python train.py --n_layer=9 --d_model=224 --n_head=7 --n_kv_head=7 --head_dim=64 --d_mlp=896 --vocab_size=2048 --activation="tanh_gelu" --norm="layernorm" --norm_place="pre" --norm_eps=1e-05 --positions="learned" --qk_norm=false --attn_scale=0.125 --bias="all" --tie_embeddings=true --parallel_block=false --init="uniform" --init_std_qkv=0.0274 --init_std_o=0.00457 --init_std_up=0.0274 --init_std_down=0.00323 --optimizer="adamw" --lr=0.00118 --beta1=0.9 --beta2=0.99 --weight_decay=0.068 --lr_head=0.0042 --grad_clip=1.0 --warmup_steps=453 --schedule="wsd" --decay_fraction=0.726 --decay_shape="linear" --final_lr_fraction=0.05 --batch_tokens=[8192, 16384] --seq_len=256 --doc_mask=true --train_tokens=260200000 --steps=22107 --dataset="wikipedia_en"
MLP neurons of a small language model. Each row is named by its layer, matrix (up: input weights) and neuron, and shows model dimensions 16-143. Each number is 500 + 50 x the weight over its row's rms, rounded and kept within 0 to 999. Numbers have three digits each.
Before each neuron's rows, "fires on" lists the tokens most often at its 100 highest values on Wikipedia text that the model never trained on.

fires on: "ed", "E", "W", " first", " place", ")"
L5.up861:567480473488527597545420525504563427570402497421551531495447490604462485417437421539512523526515477432524493563458510464539519466451547564486488474487554537487465484493443422509457425473548484557462541532494529573401584588482553509429498548413467502430527473462533528416630546518513488583446469567457576570443579599438477475535531551528487511548428500494398538491476557582498423442510

fires on: "p", "i", "th", "if", "d", "ough"
L6.up814:496496519487483422474495468562407537465534493490541514533399527565504446481541523527531436440487508515506566531428493525554514424405453525491459485465457555454541488602499462573430377497508601479586541524531479468456453508397445538502428473483509477438431541561478509451541508524505494479481556514455498509452508446462565420493541436459587519443341440479485486455488478446505542437502

fires on: "le", "st", "les", "ce", "d", "c"
L6.up532:538477563443569486439496438508484460534565464447549570512485453475491497459502458508472498539556467515498439454451492510519483493492476446518424492535465573584499477443527490398508494555563507543468478503546557470563499601549501623419440430435473459486500536501547498403536478524512491428496498517545477480507459529532494534480493482430510495503582551559512477449579594449537496572504

fires on: "i", "ar", "if", "low"
L6.up203:450540570489479500535470509675527487481502535491567479483424434552446453474568463469520474502519480561455535504439525521504544475487457572486426440474528422484554566581475400469516343520546488547586555514624495578509447490545489570560457529390443480442436518442375496479448568590556483577450535522462525613594476466524567573442524453446531550497526437484439576418451554411450524463549

fires on: "st", "f", "p", "ir", "c"
L5.up385:562488448509565498466479446536456513441517481456483490589491557409462496494543429445506488453516435509469478535451524444555455497409430519478470425510600486574517544486413498413508473615573533547405522558458688584546462554513483487471487528405493519475552550527526473452553505465555393510532494473453488371471488490546503590501470506475528496559523521506530580455530530556507496540589

fires on: "ta", "s", "ing", "-", "d", "ning"
L6.up380:599465437474603488425495485492460520534455474510510561528495466644576475485487390493523460494521618492440545491633498498456523490486483466444508431539530582495483491604504483412487496499495468490448465574461501507510577495613555529546486535540586477513443495474522473486465445480531515428551561495544531592379518527495528460434579533542527430574488465509403504490572583503447436448477

fires on: "il", "v", " G", "G", "g", "or"
L5.up882:448468415494438556523469489443448582561434488543574489510482492599475393422498498493487427452456479473555554528557485474511514476457546406541518446551418483522485568506489458480401500500469439591565542494495522469469490524425517515546487561497502490527377483479451458431567555579563545478390517509577536614481599540519577534542503503484491588481503461575531543554519421595387551438549

fires on: " with", " of", ":", "ra", "ta", "d"
L6.up661:552412428548510551376510486511541519493456465505537542520511449537580511527477424483488498472564586426474461517570477525485556492478489515468451458584491576528501461524489532486451539568515468514507400551470576490485542610533511480524504461483501515475543562495411495547494513547508569393436538506493462461475577370478494509354585340483500471528516506448485454429568523499549457539558

fires on: "s", "l", "ed", "d", "ing", "ning"
L5.up862:636540469466554486479450388498436454583503493567512540527494421540535460469390446446481481520527547477445500493638441466411485476445494479503509475512523521554522469488484536505501498569466454566425368548499455450600488502448510485581515480523529474464509521472438553493428468525563556513523593548641586524445559471504542480494560491540513572472569519509552504428456480531440453569537

fires on: "mar", "d", "ta", "us", "bu", " Bu"
L5.up546:463425447503556547479489544497498537433526443571565527547526427557507540453569386478484488460517518457513554439563504454468492467522493552510488501427517524548445449509491543465407493518509485532506411513519603540504496506490517470483497453466562403500335542494489494467499513462530645552426641568449530569463573479565477542498503387558532473544511562522542590406535539549478467416447

fires on: "udi", "hi", "ing", "tic", "ic", "s"
L6.up518:461527461515543494453533549542493501481519414476551481505554465481545374489468548416526551538514494381522603498527546515488595460552543487453490490575359481558604472439474532486546483485455492611533468590497473453511576518539468510533460509533512385511496526505426526465564509486508514385445435551493428573471496576533533515546547459540511533504532477477422448418467440541400528463560

fires on: "il", "er", " Go", "or"
L5.up517:445455467501523467579460591630490499548472521528600483524477479508474511477434510554492452468626431470550559640530475454482426518498554442492472492425497480518455474480470365500485456569496503556568551511473485575464534529531493513539504387455523452483461402479427525500459525495517504467446581543524471624472551499523472528392499502459505514545374525539510606511454503443458507408572

fires on: "e", "o", " career", "se", "ta"
L5.up84:557541543595487480460540470544488441450493534444524516476524447477541511419491520449515398393532488507427440467537454552532445466437478547445526456515581560525536508550468447521464475629604453514551574547502493550582481492489429464552482516548599411536505559516443524504442500494456460486461462545508577502428475536431489559443535439505505628554452515473500604425465542468552480437511

fires on: " |", "e", ";", "ta", "d", "ra"
L6.up61:572402471569499504440525512525545522481441539490546489545536451509546456380518487516600491485498489464533514486532464518537520449473449501456551457568470500513472594450402414482443423589486480510520549503406517548596497582490504574407469490446562451539465476437512471440504408558499527482493452593522478474456572577419493526346563526480414513445438601426490547605512557459435539510535

fires on: "te", "ke", "fe", "cho", " to", "es"
L6.up647:447537392473450511503447524529424505540434536476509603533454477457469511526490513453541545521511588509504498582432451496442626570427492522466493498541564574445557438473512413506472554546470484466486478495485596487497598449538483533513484557450498554527568522480491450553415550524442481450523584475400523560450516613474505470494449464548533453402497461521489497392530607511566470529409

fires on: "e", " place", "d", "ite", " with", "ed"
L5.up307:512526494578577530452430488457544436437438502438523563587612474590430503502420408594484511544510476477572523534487497501526423534545494536406508428559495538522451522570474502397422473527576458495543580559496586630484539540434585494457549556406520463473500482489487504532509498497501491440499485497510528488415511565497458525422479509574538430600422509438385544556492594500493571424494

fires on: " ", "hi", " 19", "s"
L6.up800:459537445473470459488508483529413527532549525493486492523584469470495435465520395437524468518449570501415519464441623519486524519549458542495428610537516450547610543585474561484500409487502440474552492521545491451509558454509453493550501406534516483467466562492451570464476497515420560415524504548605517568532532603493545523583548474529573549459466499487519465511443429445504618468455